Part of a small language model's weights.
Size: width 640, MLP 1920 GELU, 51M parameters.
Architecture: LayerNorm before each block, learned positions, biases on query, key and value, tied embeddings.
MLP neurons of a small language model. Each row is named by its layer, matrix (up: input weights; down: output weights) and neuron, and shows model dimensions 213-404. Each number is 128 + 24 x the weight over its row's rms, rounded and kept within 0 to 255. Numbers have three digits each.
After each neuron's rows is what it responds to, as a language model described it from the Wikipedia text at the highest values.

L2.up294:126107139161183143121115134127117060149092137099121117153061116135157073135098128109101150101131153105119145166152105112105136137138132154153134123118125107143114142169157150089109148116166116140162099116122117136142123154134108124172148106115161125128133121124108132100160091115131133115138115156141122161087155184137135212144107160117140103130144101146088123135103118144103137109116125126108164145166117125149117175136192143102115125102123118169096157078127118121079114120135122121113127177100133139155152131121127158125086136087112165099093131140130148148159146148063107131
L2.down294:152157118129159173134123139158150132128139137135110129142100119132120143091149125097136145140158151152122156184129117144110159164150128138153113105115127114118138111120128128097153131128124133105094127121163092079116131157142100101129153092126122139170119085095112140123103127108124146115126151114115133087117173144146114132132172130113078108137112139146086138111099119126128118154129181138130068104152125095118108153096155102174161102107104119093142105101110122144136108085128135108189086148145116105113087147139146147115149125113105123126163190155126098110156134139143140131
Sentence and row boundaries

L2.up1789:109142146140200151175093116147112153148111128184119164117136140146125162140140127128151101129108176105120117157079129157118107133095137163131101161135147161117099108105102108108145133132136153112144113164141131120119122112160152110165158101118100162096117089150129151181087126152100140131146151163093119135123109108155131095124094119127111124115153137104105095127122136081145115101118124155112106131124125187139147122131111081098088099137142142162132154160114150150144139112097082132162140142135134135163185152147135105109154121155099140097114136163114108152095133129083115075
L2.down1789:111176162091126140121066067089124124106163113121103160144151114156145153121145106118128130146145149165125117169142140124113170111155130161129083110114135143123158135115117161181147142111115181112133151140134160155137101156192144155076147129124079121090142104115133159120121147105094105114143119135106130163116116123139107163175101140142121099121090091105166135131132146125128121113099129183155147139136154137094164131061164081151101141151141116132135165109148089176133145101127136140131121089161108117116164144130153126110147124120144159127126105122187140161155138122127141111
Evaluative and qualifying adjectives

L2.up503:147123191189129126169093142139078147150140096129118133102167116118131123094118105134151115135100158091127132159135139105106120121151161113115121099159099112148169115145157171156111166120124116125119121155152165125079137113108159153104132126117133152121127140139142115155185138107177113079181118160089146142162164126130116097114135097097162129110151116118132139103112138140136124122160161128144117145124136125130125128094133177069109152148131125156115192165166123156160083121136115138122127126156129112109105170122109080125112129185103135123122136186137108148114102136179163105
L2.down503:094061126106110165117163096131124119152107163148138080150092144150118113135140140125156157157126129157146148138122160107159128146096125113117157130097122112079104130139148118127140127141136121132130083114129069122105133096102158131150170092120131114135103150110204124147145133132156163136125097127138145129096093142156106159103116159095142128149151112152129163141171105156114175165160128114073108118123081147110119154140149086165140109137141154103081085119096144118110142135123119128146139150107137107147111127134135094110133158128140119131174161094158148115079168074135067143
Plural noun endings

L5.up1343:160135106085115111112130123124121172149122113111138132115115145126105194157134082132100122140107164115110116126076165108095111071145150175140130092154147122129125136134144140116114083105165156146133134115128127122118110089107079123129121121112091184091135144178128142122108156124074127139146133125166145136110142093123145121115145103095095148144154177135098124153131137133137097142154140120102087117149129101153132161098122116126116114113148110152125107144112146066095135158145145112153094154132136112113142113106139159169117091136122157111119140114062138149143104136111133114
L5.down1343:115154155084128091110121120100126143120082146110109132080097103116144132127121098139074136136149122146134105139135196127119131094096174103116139115133179083107150112141103128151128117123100161141116150112110137130175083129175143160114123123132110169076102139116132149117135142139111118156123115126124166125129168118114131157116153145128155170146112105130114093161152130124105105159105129120125127122093127106144133115121145148130174109099149103147145119146110123159133125119124140139137127145125115130132131100175144158145146092115070166130143120132076154146138139140113111108
Standalone space token

L8.up1147:108113129111150142103098110093128171146159130102110083121087101100151160107113127157154144151151140125142141152106171170152134084130133145113138129133141133117138105129159115141161093164122159159163137133098129162155174151108097099172115136161144128185144161141125161167122121098167106117120143149159152173185144122172126122119098090104120127171096113084156142139113142127096090160142125087144122171061146113135090110133140151104148191158082148087152101135111140129168147154104145124139146118158109137132104112166116142118116107139187085122124127143110110127127099126122151145
L8.down1147:107183136155141182144142138159131127162127138103112123201142136136131112152146134103133113164127119115104144128150120111150141145082135130135132126119171160128133139116152114127162154118078113168154116144129097118110152142164140132108135179107113104137102139108089145112134125115079127153152121152133119078131139100150106114182097138101111174104135195096081154131167138098066147164131113107164099126123095184129121165146149133128135134139109100112116137138105105104175132107185120153115105140084160098155124141146151137122137073129097121120184162142140100132150114097168106149
Noun-completing word endings

L2.up918:151113154146113108117088124147120117131116146104123126139134147143128158117140138173133136125114105066107092152116142119101053140076123130135124123141102124135135109140112161151108131128104122138110158129136132116159126149121168138155153120147117139136129102163114143143135146084139157134112074124096128115142114136120139113127135155159116138124101127098114125150146144135097099131106077124122088151154111131155151166139160103134134148116125100116151093146109144130139139157116139099110107125153145179140113182107106080080159147105129171122112148109141161089127114143122140138
L2.down918:142118131087158134156143163167127114136126142108137114105127118150121124132117106173121082148133102089098128137178116106170107177117102130142105168138113121138119146125102131136115097164133129154107121140148100155141113152119097171178135095130105107110125133096117140134120180139127129136101131105114139136078108112124109099154081144134106121120130142089094166112126147114091123126089090127147120132144134097136065174109141099129140155177159132209126151113124158156165102094166099164102153108100135161136145211113128078126140112096137132157136123114143085077133123161106148138
Templated boilerplate words

L5.up17:145114146134142103117097119123182133148109131148151096088123114113123135121138141121125127118123069149078121103120094121117149138156130138117131137148117146066184129138159122113130097158097097104171099168163109143181138118102135129119109116142115137110116142130128119128096156102139135149156135121145136173116120109118153121078184176147167149123099125159105132177161118136164114098169113131117116164087124109061177114139069146128113084126137149152106141128135160130150138151122148111117106112097147119109095145118119123127109140131094102104169103106141117110119115099163108099
L5.down17:181119145119113135135153122138134152157133161156125138130120083066117114140143121097138132107131129125119114189118157128105078143144140157135123110116108099139146158136153110125130104119171156125120176136110166129139152080099114118105134129119095129135125105142135134096120109120078138157098169117143114137110114108131138167147117111099124116139151126117100102144107102140111162145166156116140144186092122135118073110116129127139130121091121122126117155123099118152080114108159162147139119143132126097174140150113145103154094153116136119113085183125141089148116154105147151129
Role/importance predicate slot

L8.up158:139137154115131135106156144111103148163124099158164101124142146156144143106062099114118177139152137119118128136162093127156114118144129173161108122105127079174111121103127143111110099140148085120102119099143124100148135128100116100103135108147110131152135158128107146097108124097099144129164154126151156094142126112138094138143179143137098108058127104104107081139162111174110104121137123138163096134117134115129114114144104120091075166114115114163097120127160123101137130128080114142141135084118130126120129141142170153086155090130145118127116112108098151141149118147116157130
L8.down158:140148109179143153145126125127151158141138087120130145151132129130136098087133127143101117110117107150115145161103133112090126167127151104144149124125098155136125147097150133170119119137133152109142115154120130066104131119116165148134140148160103123139140128154134092123175131124124154125083129106135128141160135143122146166094113114182135080170114106149093160115148133121163100139141181121093132091088168130144105130128123109084147142129105118138155056140099062128123180162128130109089126150167126120136135096137155110168119095095127141146175151071142127163134180141155100146
Word-initial fragments

L5.up373:082091091161117162125146107105089115165134160092150124145090105112154125163102121078182143151120127178120142148163123149139131137127137153139138102129099135111125128104139148134117059107122131180123114121124132137149118150130106130136111147115142117117115158156140124138097085103127094136118109113113153121138117102163101118197164114156120159130129126117135134138173127136119149107146115135142133144140126166112165129122148118156134142149135122081123130163136157141132123106131105121092119159101144105123124132134131095141134166129171092124137154151120137165161130157097163146
L5.down373:147089130145080095123134144122142127170182147136101056127099169205151114132177118120111140150114121139151175127108084114132089118150093158118131142099153169119147122156148148195129106090133134115118105104102102117148115144173134133116138139134109152135151133148119128136129178126130135107137143130156125127113115185114141108146094129109129076131141124117101158101168150125125106114177145157118117100152118118075082088093129106113121110116133088110124159157144144080160123143120133132191151110145118123141152134129098103104087130113162110118144126155156110139111106123113100141
Word fragments and plural nouns

L5.up1579:147107098135113111148084137141142120151137111083106131106147175135116158127119149147110100166109123114115125175128075104111112131107098133095117146108086103127142111152124136137148148141138128118175094103122106163142116110136089128120135095114143107127143115140118125107108118101155101111139124151158117141088144145155095154136168142091126140113098086151113149105112112186138135088172125101090122114096139100139148131137137129142142143122136082112115096077112115132125122123091153140113133142135100085137111104082068137086134166113133112111106093152120110148121108146140131127
L5.down1579:093136133089096147122140090115135103148148136136146107139109138156140136144138113112130147110165129100103087155114144101124108135136074107104155152176141097112151068083132121095132164156128126156143118116114119114074126157118149129105143044076123128163138151128142108116146107083116134112132172128146110137094101099106124125145154162116153124135116137125167106094123099138103139145124136086134087171134117117132140164107112110122135127089132114132118135073103099156119106138148108122128117102150108096117150132149123115104102169130109147147140144128160133116140134080118065083
Word-final piece before punctuation

L2.up940:108172057127109098167176150147132163157096118128093137118106078128142154151157108118119159146159168146145156171138156151140114104106130130119111155143124131132130093088162170138150145129121112135119113136090123177132171077090146127151152108143109131117108144159108151178155122145130136137103104116118135125148110136149130142142085118122131116137131139085101147090119144127145136115152142105152118125132138112130108101168158126124128126140115114115145144100128110106062142139127145079100129094076146150155078170133140114147151173130155139093098086127113094107164117127134153138
L2.down940:139125093134106130131130101140148104146095130155131139137118170116117098129159151131141118124152082136141146139136101159148138097149150123125112136131121132127107093153129092095159132127116178137110129155169132166140127091164097130129113084089119114143086188128144101114146139122158165128106103127159173112127107116144105146124075116150107131163130093103156134100140113157149108127139150109126079134099105182110147138132114108132094099141174102143117132107108134122100089137160133126151117150100136158127155109110157131117139114135091094126178154141169117175075122137129096111
Referents pointing back to nouns

L5.up767:107169113120195141151117169140081131139143158117142166156134118099101101147138161168124141143129120104119165157108125088170111071141147131082114104121134157154125185125108145140136165120123127160166127145105133135100102196143111149104167113139099114135157166142113096152127137130174144149170132138114145160090161181112141132092146146130187150167101113162107117147109136132135132097114098070115156167096127114097135108111114128102128157139149097156139107144125116093151133131093137139101101103147142115117131143050078110144112100122102102122126121123141132117143137110113127147
L5.down767:177170141167118167129142121097087128115085136105152109140148156106065116124099122121131144109103114106123123138114110198153140140088127134098131091097163135092128192117153147130132118110134134129130131148137142130137165131121104091135152097115085133124156141154134104131127137150121132165165128121134093101118111110159153147142126149119143157133127139096122150144123156117129120179118100110103113126113153176117115113095140107110125115115136095150121093109147077066103078126085126117154076147140137153111111090087123147099171120184121143152135128121143118100126145096127096114
Main verb stems

L8.up1331:050133168116153160186111119128142139104135128132124124101125195120108161154147118113087120131123100135088165125126125135127150133133131141134163122123148098148147142099100102139121141090193096129111137107091159155060091102144122140163186175136147141128180092105105124141134093148095136093139112136128099125133087142098130130136145115134149110131133131109115113135069140125068095125126093108153134138117126135145120082125167130100129118083126152125110098107105139148114147138169142159114170171128151098164102080142099129148100125111148125129109142131113062166111162107128097126
L8.down1331:098141128117110184140138091136168155093132107139105126147113157088142140186117122133116123145123119167129151111173135105141145178134138097095143160135130089114117152113116085178111151123158107152105129110147148145101096129178115122178150131136098122140160098104054142094113110122118135095112164151134137136162104102093147118096103117137145126149108129100134095129107134115143124153145133152139085128148131142160126124143135089130140146129102161138145138106113129127059145119098125167105154170152101105156116132096132111121136096147128132111136126143128080158131111126124095153
Table cell endings

L8.up178:108112119079127146122140113161083115145141126111131143121145142141134157117153142146136143059120114139154099146196130120130123120112125115148152119126091138146119158145129159168161109119116162131093137150152108140089118118165135136120107071116124109134093136152159159087122091144110141213174160111145115114145109139093095108160121117147154139160102138152088146120129113140138141128123115142154118108105112092125090124143130099164153165154148164133144119126134140114130163127160121116122104130182139084100122058121118118092110140179151127101121122131153171126119097153140145094
L8.down178:123108112163134135127127185132086113118122156142091106139107168154148192127154159102106113134092150143100091129160123125149177108156159129167094114146098119102158135144118143154143113134132096172101062132113149118113126107081125112108144150095122080146087132127135134124117135125135152110081105160148109150168119119143112125184127151171099080147137152114140132128084142128170128134143126128133126164131125120103143179145129166146161132109088103131150104130097153148123098158133113112099170114078081129144122100126114159147125105136157153134150106081113126140132146159120117135
Formulaic text continuations

L8.up1734:124154128128155163148121154162105111128115119117093128111133111185125124088108148084109085120156177133098112138150103118130111150090120165149114139142146110142174162135151149133114160190110103132176116149104164134099165138132114096144134092099114115102158144112105135139130123075160134106163119155129063102143162147141123130098124130094108123105123132109146145145145107112155133162115124090139156139100153087149136108128066112088099099097119142147130107144119102136169130138171126154135062133160115153085171089142130131159115143122063122114155131137128115096138091144128093115
L8.down1734:097100098094124112147132122156123164117169106132102128086125138127124109133104162145149108157165112135158106108135142104135140170149148130100141121123135077119136153114138130121094134125106154202150096172117103123103117161121106148117125111125104137121122109139111120135091104111121109150143137127125155177115102109107155171103103161131105121091117094123150090139132125113164104104137137158138166118151092119160164144164152117173122121115125132111142138151124140152118146126135133148177103155124147129107166108137160127130110111143148114150122127136142129120129126108147143133
Sentence-final token predictor

L2.up913:122136090143113176141110113125117153113153102082097121130133109154125132148157170135120144119131087142107131083069154104104142118079108171125151107121095104131165121144099133131105100095101156168156198106115129137080130152118095123162083168121129103207156125123120097143168078184146131159128120139132096173135162108118132103101126186116132088161147114118118103092124080102106135152140100126182140115185113171148106139098137097114145109124091132120119143147127165138128149160103167160144124161121100105129102133111125107115091101133123129123118145088122100131143161127125112109
L2.down913:153140139144133078089111079138124100112191140142110082113170156148095122108123123145156124061127119142142148109153149119129117140109132127096129182161123149125193135108099117199146134105142117125134146132123139123098136137111089107128117104099112145117125117145122137123119132114110157110153127132172108086145108102092099136165096105133121154107125123129099114181127118129106116126155132120136126154123095116132150136097095142110117174177185146129146100147123145112139142118140165162141087106080078159114114117108170142115092139165173122151158129100191159117115115161184145122
Place-name completion tokens

L2.up621:132116158073108099092090142110130131135117115102099135115078115092116136085140154133190080065104119124107145089174145105105119137141139079124148129124077086102164097160131152112128142120127178100150107145153124135114114148132102120146101074159131133134129122133104143179124155132097136098143080149109105124147121110137129127097196156132143152099131140133120121117129120131103138146104150135151105095104164129147114162088136113136103139127130130175108118095128169141131163141135119078137118132124178143118118081108142128154079165123104124130102170102154134090102138124165137145
L2.down621:131157146107117125097128115112150120086105142122115114119172111097129102101149127142135093111095139122131133140090180158105144126127146122126130133118118139111135116191181157134136103151174119103126122139094111116132112139154116135096127132131154137121137110073090139143120120121117144116108143104173151129152142154131167138133187130165152156088185127115140121175128096166145094122148086105151104134125145072105132131092112125134132129134164149122151133152144116098128157111095092136130129090100140143116182171123137129174145126116140135143108133097144151155135084093135149120
Table cell separators

L5.up995:089155147141124141149106127117135089105120104145146123120145171125147117113129160129089082070118108150134149079120117139152103135123099125120193114122115131108132124147170125145076121116138119117129171140117131112151186081127152099115180117119166105151152124134100130126163141125091117140119150090088170113146142140101135104051170090159150104143147144194116165113075081154132122123095138123151109109152128106114141118139102134109136122150113157133107143150108123141124149141138161149118166116172138160116113153131111143111093112111116124159119121087108112127109125087159130150
L5.down995:149137136143155109104119131141112133102160115078149096104116128138155144134083118114123116110104103147117093095145158127101120174107133107119143165096095130143134152093087135154131137135091143190143110145106097154148136090127126096133116115105151179118141193137082106122124138101105135111150090115088127107111138130085134118107129087131121112084120142112097108148102135146095145118109154101109141140158136135113124133116154140145161126111149166094157143121134126089133113120093132163171122102146137157080105115164134153118088138142138071142168113124101091151115074085168164112
Upcoming place names

L5.up1266:120125095140149105132157143120109130138109105106125126113152149127179146093134142116134128131134155110159157170132137134153143138131125107160129124123146118107128117152121135150123125120111126093118168129115075107173151129086142114119109143122118117162112106111126117137153100148055118106150106109119162139119157116132118123101146121126113118131129123129115090115168117121140109097109125170117091114148119079119061151145127119100131111140151171116122132128136096125118120131129184114131069104162112100114157100160086118148102141070121140169127073100127141147082083128140100126
L5.down1266:068152135111120162136160123100136158112136138128169101112116129119186111111164132128119121123117111133146156138090118133151124136111111156121122136134120122123102143061074150065136103152088122153131144130115121137146150143112190108108138133139142164077119123138189151150114110107122079135113128117132107122141121112182107129147075094153156164157146130162121087172127153144108127134115116159127122147142141107130138100142149122131137122108163106133170110146128115087103123117158141145159108133145119081085135104119154145147137119102125131157088097137099146145099082125153158088
Object noun phrase openers

L5.up685:143173149125127149100139141133090124114161143113101092143122119100095111119146120143131133140114107145091099122125154130127114131159127102119142133160096176173124117151136125123140146151119121099139108131144143130173158131126086122200079121140147144109118100142107108100105130150137125125099119117130161169115159131095136119145154155133161104140082117088113154147159143183152066103125107115112115074116113084112139148108138153187175146134166153174136166115060108142129105148131114151140149112135139177116155129129097128092152137142089178100087105123142158138133091159150129127
L5.down685:104115094129142179126149103147106118112126130129096141136155083101149108141136154103124096117132120080083087169104108110145099131109187123133172128114132137150113159108131120117129123163120151111187088111117111132157111122109117138157145185145114101122117127152145136144104128156132109160129167122117072144119150108115124130112112159168111149125121130127078141118124126187155128136106113096097175138161134091157116154117140169106135143125118129123124134145056119140092088128190143113140146136140132139129120110116110101103141109149135149114140113123107128113116157105112139117
Measurement phrase starts

L2.up1641:131150151117141130097148145124127122123130103113117139114102170155142143117154075124114131138130103122140156092111112109103112125094091159130148138139131151112156087133102139164107135130142099150138110124113123124115149154148166114114130150133145138105160127165130114130152154125136129101129129080107112119088131174159118102106134168133128145115153153119120107130137166125129126162099101088120111132172149131143104110124099100095101159108137146133087170121161143133148113165115080075094152138127139150077146142132086086115132122144126124110150125149148165090140086154123115187
L2.down1641:175098150118133150122111124092112116097158139134079143097100082146139113155124103124120169086114120082118149128158140147114167125098167115140168144135120176170143099130163154139103121096143106143167126161122121113119112129102105156137112119185149158141074128148145114103162140137110107123165127114152139099112130104130183163142101097138128159135207118107162155134153142119142121112153139174132166163159200118138118075108121185166143118097178130154106074111157155080132115107102089147090086117126152099133106121180129112134131118131111134138087095099138139115119146120100131153
Section-heading final words

L8.up318:124120152119130099161150119100131159122118139135131109150136120076117126123120096124155139139124119120119137129156104137176099155122158108088105140167085136091084115174100134101186084169133083107143101107155085114118133108082153122158093170109143132079093155144135074198134173120094097171163156111117120129133143133153176123156093120119137111139113136134108139164159104129104103098132134160131116164110175138168084151153148117157125129127144106090135073144126142109098124126175115109106109138104101126127133121110158113130132105099166115136116111140172117120090136113152134095
L8.down318:145132141128124170114156146122166105112153124108145125124156124124145121126123117091124178145121120160129136136161082124146151097131138146076122124082119140121062146127106097134123142114154138110117149197116132118116158081092100158163119124125136116120121140164141136117100141150149106121168159167169131111100129148089122103134134121191138149118154138142110140138122143072136117149122147145129136176125107161129124086125144109124112117147144113136151139106082106144111156131153154098138133122128139118099097140132149121157103132112145118120173160092141137120110137105100140107
Noun endings and units

L2.up1047:130172083110170126127172120150111155134152126116122177121110106140144148150127182109095116107136166116130183166112154159171127141093114092109187123087101089108128111116119098120127119131114138106131133102100123143095120129150086110109128119109157106123120136077139115131162160128154120186128127108103127108118147080162121106117167130112196150090090134156125142144107133127146102091112139120151094128114133127148098131118131129129116154134099122100142116102117143139067114116044132153169137144108173123126101124098154139128080128159136139076130112119168133071135150108123139110
L2.down1047:125086151140081129130106115097129140121131123110128130117151139154127099099087148161118142118131147089139124121070154154138158128147088138119112133125154122079186136135068130186136142152137137142123159133132130114139186103107089136107152114152118152134094125099135151105083151130134149134111136107110134099141118124132132130137115137092143132175124149151110176101116135083173154096128164101147156120123115144113124156092150127110137102150123127106127144085094144146132142141164059110092144130161128131143112130146171095137080122097122111149136111149126156081146131141070140162
Dates and scores in records

L8.up210:113146129109112164118140132106087138130114129094155126125112140126082117103155155124145102143122123110096146158169124097172114124104169167066144074082138145151098178130114157133150181111124124123159123141092091136117115164142112108095166110117079084131153122139145112087143088084124152107136143105149109110105137093103134155124136146112121133142094119123101130182138123118129118125150110133136156119123073170144136103070134121126152136133168122146148113133144085118129127150106154158185095114121137133099096102108105126146158109142137114107137113161148154150147141070120103135
L8.down210:136132143154114119120100118126135128147135129113110121129109166131094113122102157132140157103135134130150158166091095125128166130129137153078105098157122128106158170114138110133147144158164134139181100132111155113141094196114109119135121122151108125140118141120135091113118150099152120111126134095122137151130122137147089090127076124139110165141141139135135122139155145111108133161170093126089095139119128200167107139153127159144123117146121059104148109104115115139090127166110098128142121181156136114134141098122147153102132129139126142149120131123141133171156117186140131120
Verb stems after subjects

L2.up1631:164138140133113087101135138138145137146124134129120115115122098121162149110156135158173170096120093162111140108121125193085112116169118132148163109141101146130135094128141151063119127078142141130159084120133114142097102111115148122151144117108133137110139107095105131163137139140162113157148146118156130111098130125118127132135086115130148117124139115108165136130126102127145118134152098094140070164113140113171111136112121089117130172130117141144178147104110127156104060175124092101119147155150100150107136112155154121121145126175121117089132119122115132124115109095192149081
L2.down1631:145152115149119123107088131109126045140136146115083106126167122123108098172137141116132149150149088117109147109165150109132119169151108113128106127124134154174137137093174151168123112106108131076130147117111108105137148137127111138174100091134114123130125168108152077114106117101113149092147159177122116140135101166153165138136091129093124125086126156121132155161152144102159098082122104176111125119124128132105171127112169147141095116101137117108104079116106132109145104152126137109134134110160159112091113116134090161104084131135101137137128130103111124163118115120162159120
Action noun suffixes

L5.up938:146124091127136157092152142107133171152117119103123129104125125083145148124165103122119142190133142097146147140184137095106184143096163159136160135109083147139140106157138139098129146120143098156119135105143159129144120119133145124121131127127145129111116171135115117116101158157114120128176089157152144150088156121128131123153119132150119152097109133155121125121114124142150150141138152124105124110149128116102131106120108119160165117111133081099113192105114072127107124159130127166169125144077109113138135127160169121113137087120138109189129115112129118130109110198138119163
L5.down938:105081167111151121114104133139134091117094138105171099101142129102112127146147119099123114146184138141120165115084134132107160159103130087145170136132117131137132125154177143143119137167116149103129165107134133133176093100134149110129108139106106094138166116164121088112093127177123101122117118155113127127179114144083101125131140126105109072109149140123123126147144114132109156148142133175101138130118127121078126096135142141110131140118136157128133148099145159154160118118090136145173095151116107073117126127116147084107084142106173124108097160153159119127127121120115127145
Number-expecting positions

L8.up1152:122142145172128119147117144127096123129182112139150125068149113080200130138127136139128099176168108107144126114176092133159137166145121145122114127187127164116116202111137121135159163110125103104109111132119176139145089135149160106114138140111130106127110132127133099149163123148162119056109122122150150116143142098158118101143161116166128095090137145134114117139150130126128062124113133100124144145105112115115163152117139144143153097139097140111109130121142087174133121144122122132139180124153133110134149071124147118126175099126084146168149096128097126088123165136104122131
L8.down1152:104107151127117109136145109132138126104127158114089101115114088097150121082071108100113167146097103156149150156062122148109141103145080135095082115147078117107140090155153140129144123121144125119130135156178172143112093111131129137153130096089120131123160142129126154119172158156178115151143111127125102100148152135144148091104107118098107113170114115118128144129084132141183127118154150164132146173177168116124109152147153136085105109169125139129123116147115115159091110130123075115151108109129161117092162115124147135160121105140102140117098055166107104151102095129147140135
List bullet dashes

L8.up1796:158100126075140131116141137133098171098139093112087150152128095124143125145135152105167113139138141147137161104108107135116151120120149125137082143104151107083118149118122165095120137114148140164138076087086101119135156152149163154127152125121151143153144122102131151131104122133133150104165107142141136153147115189139177107155149118157143098113142126129158109105107104111087133086117140131162176086146141122116114113170102142108152144136125130108140112119130122151095100164120107106101105135103145102124140161133071079105100150144135127152146161108112163159147113160058147096
L8.down1796:171152134142133114125125155105120138113099124117126105110145089099132148150115135148109103160088162170123115129122152127076108148097092119146127134142119128137128130148130112125185088128106156111138067145160120154140117139164169129153131124161093130124145174099144094165105167105096144127125157111136101098124152119105123128144167147125148127171136170120181104175097096125095149128125141145141093138125152129113117132131164097162130114117131125088146142094105138089101114161090120126128124108179138130142121169114156121144135107144080138125159158154113083145096158141133174138
Table pipe before numbers

L5.up594:145153116102184118163098120135103128152116150150098183158144131117145125125154113104150132120116154170136112118146100191096132117155108150082109140126136110159131186140146125102120155146139156137098151154130079169157143120077136161153114119138107102162151120111123171092120119138116175126136111145122151144100147102121135166107132132156148142091153127136134122128115174121114122172142138129126097106099117169132140131128153121128102144146119111128142131117147105046125112128115130100129114153110155136129118121137124122136137148117124164110122132098100118144148150122115173145
L5.down594:143108144190095114118107135102128094115131113147113130135092132124148132138146108088144159193120131106115122182156120081128130098097136124108155160128077154124161125147121140112109123201132134132085153099132149107091169165151141103136044124109136132109157152148156117159135163107159100135113118161116125107087131129111079155117091111140124131138099169120119098128151121139123139099101087114097132132124131110147149152126154166129065136128134152150144105139118127141067154122128136140121128121126135120108128099138139106122130123132149150160127112131126135122185119059153147144
Word-initial B fragment